From a checkpoint of a small transformer trained on Wikipedia.
Architecture: LayerNorm before each block, learned positions, no biases in attention or MLP.
Training: 727M tokens, 11089 steps.
MLP neurons of a small language model. Each row is named by its layer, matrix (up: input weights; down: output weights) and neuron, and shows model dimensions 384-511. Each number is 500 + 25 x the weight over its row's rms, rounded and kept within 0 to 999. Numbers have three digits each.
After each neuron's rows, "fires on" lists the tokens most often at its 100 highest values on Wikipedia text that the model never trained on.

L2.up832:522475452495537510491526497451476473467506494499542539494536506541510536472491496472467506523514522522518564505481448530479478498487512477508506487509469473482505517492513492549499485546506547515502505548478488474440492483519522458460514473480474510507499545485508524510516457456536478518483486490516489465478509490523510468488484461509514466466516493526511505528539490503467496533478
L2.down832:475540528524499524485480482500479474495479468457492516481553480500503487505508497493497477537549509513485537455555539487493517529463482538519531507506551520510517485509454505508525504458526502476496446466543533493502507458489524467510439492463503482490474528534479482485441501461485523503491496509530496507470479507468487542517480482554501484534517536501509510519522507529524484516489
fires on: "ass", "int", "ret", "ait", "val", " disapp"

L2.up2265:500510521493517490486448474477504505495490488505508519525465499512530546474472510484464563539503497480506488505498462512469498509571507501477497525454512523499506514541509459528500468473525518500460494504481507519488520485553509499474487506505530451488502508489514483471463488501530496492460483490510516505465468461487520510496516483505501486472495491497509480481493471466555464473487
L2.down2265:491469510521475469419479514509525530466520523523510510505530538488537474496541541529504475469510514447493501538554484487477515521503492509492468476482494538440515501509485504530514462518491496483546519536501528469459505528538512497484513535515479432472493553499529518494515477504491463516469470521546486540514529436453498496545523492496522504496551515496482497498481433531492505479525
fires on: "iv", "ag", "arg", "olog", " |  |  | ", "atin"

L2.up2117:448491481489522559521526461536544495478490529555531505446495559492484516551434541475523508481518488511537510488474492485506525465458492508547514510529506474479456440479502477485479529496487500504502461467535495469493510481508499548502467474493489502518495486528500540501485465512539519526510500539503523503519484517463517490486474509464502529427556519458492486500500468515509495521487
L2.down2117:519467560482517507510509502554504483512509529498488485496527512499517443434494495522501496470530469501458537491479472535516480491494486509570457477514480531554475474527537522463530461510504512507502565477516506509492503501486502490537498505551517495520501543511534465506478510530484514484510509466516509503480471541476480519515507503494519481476532492413487520479514501514518526463454
fires on: "ess", " list", " Land", "ist", " List", " of"

L2.up601:501505475516498516513496548499551484483529484439476497490488499502556525522486497499488500492486521513462523507512532552520507531475524521474518548503509542487528498493471495500508463557500510514532500467495472504446545521482503517477508470509477465517545478519525473503452493478539505507465476477523488495487496504517525509521526527504531532537485495460460439495498523478497486483495
L2.down601:516529541508529484456501526505523509494477538527492477512487483451524503560469436556468466449502523533506526472492493540454524454482501477484488519445485490555512490508500537527497481529504498497521548541505459538490527477468479525535487483522498516492518486497525547526519526463508498464467538494454491528520495555473503499491499541495474438503481471461489537501518512488494455509460
fires on: "ers", "es", "s", "ors", "as"

L2.up328:491470507508521542505498491506499532493522494492508500475540467505484504549535513498536503482496521460482486459540485514502476481516493484449514509484491491513486520504470506523543419575527493510505485504533505498531480514483494468496494510512451500492518507547435498513507550490494502542518472493500516518490470491544498489497548468506515547507477448480492554514528514513515471521518
L2.down328:476448489501511509520500502464500512522528472487520514474504450486465533513467522541547513526488465533498530517490459491503481462495497517533476514489471496488489531479496534424482474551515495529506514505458523487530470474486477497469514481487512524501487528524501469525488524468489523516519505460522505493507507437535493509492544497513504497521506520525478553514485513556493470501572
fires on: "o", " en", " van", "os", "ort"

L2.up1346:467434497491478517460489482518536495508522498469508495514515510486528509513535492527480492473436465479534479482470522474501529494458479539518519452458490512519504488526509536457460502474512484495493533523496510499484429486486461499492491493505517508513491476485542526442508519518519468510485472482486513506476506509502478495473517501478512522480470502537506474516506529503486477545478
L2.down1346:527489535504518520521527529489535450501521525488480518507489497474479525471522471457518501503461461463513449524499481470504526492550555496540535485488504532525498479518510534531483533485538506498501534526509519525527539479500514500513545522519473484459536475460458522443539432537506497536493484497474513482462486500458499468531485467500495470489509502519503503501503501486464507492514
fires on: "rait", "able", "l", "ile", "ious", "or"

L2.up776:518529520517506513504524506520493545523467502488506485500531536489518501513515537518457523509507518536464517561548507493495499500497445492532544557513494489499512503498501486498540508463511471440487501524484442485457465517460497542551490516456498506485533476471489525480494496526523475493445509485493520487474510506480512511473476534490508508492493502528524484479478541485470491481503
L2.down776:509527500510484456530478524510543507527550506514552472502472483471530480514458556489477513515506496492513553494525473446507525457512510454485454489495478521490505531539490501495502477514525473504534469507521522541511488460477483504522468520491499527500492478480500467537516499487481496481530504471517452464476487532465520551524517534483463537513485540440520530464504513504505521473497
fires on: " E", "ine", "io", "ette", "ne", " e"

L2.up903:517501536497473525544488491461435526531473538500489467493447486464526456479455522441465518496500560548429484529515492485523521468481486517505499501486482467496505473522502524480513519514507521494533500503499514485480470484510528512477494522488489437518503507488527492516504509508513483492501496488478517545516517510475530506486488498546495499506516503506521492458520505528489488520517
L2.down903:523490527518524511498502491522505497512483504469528451473446517499488523503487550500500548572488490472499444491531532507506503491519498498481468495484480502489521479525481493482478486487515484504500486514482533509446463489499489512478483537478486484534481516455482506465521518443496470455503510474488509490538523472500504486497508519553480486541509511490534512470478488498504551483488
fires on: " E", " se", " e", "E", ", E", " | E"

L2.up2126:431473505524519496501495498506529513555525490552495515510502497493464534504517505470459504515534487576509499483475517490487427510509512497475504544464516497473487526513538492545507493509524503522482510481501518495472511475536488533502503531535501500531493489525476475556468480476543481466504510483502522507501490490517536509471494471507510466498484477527504496462484480510472519439531
L2.down2126:480532494497526570510514518499488463493512516503522541528506511455516471485470519516458450506501510468476509449488503493477528479514494533514505505470512506499466521466510457521503475521477456472474507521542472522540485473493498503505496487503520493542498520476492506538513501441481549476517486522536496527472534475455500518503519533523519506531495533487524490498528478485516528467525
fires on: "ent", "in", "ar", "int", "im", " hum"

L2.up2236:551535509479467473508498438491508485491524492528496561494502517498488479459507479479536488466518526486503467491476503489522498489504513477511457487530510494494536444537505510527494444515482484529445509513494500513504473558518487521542459551515547505498502488495490543510530488495494478488470503479515501485456526435500485520488504487498499490464516503513479481447493522510495513494487
L2.down2236:508538498500475521487507495489475464482480516480506523481473464466460539517479509481529473490510471524500544440481518487481498491526461500493491476495492486481480457489506461494511498498524562484463531527505457490471525517510471480506507481523507465539474488435515516573499488469498505547504501500487508470474478492466472488503491513503497497513519458495486497473524512512511484513507
fires on: "ens", "ar", "id", "qu", "ur", "in"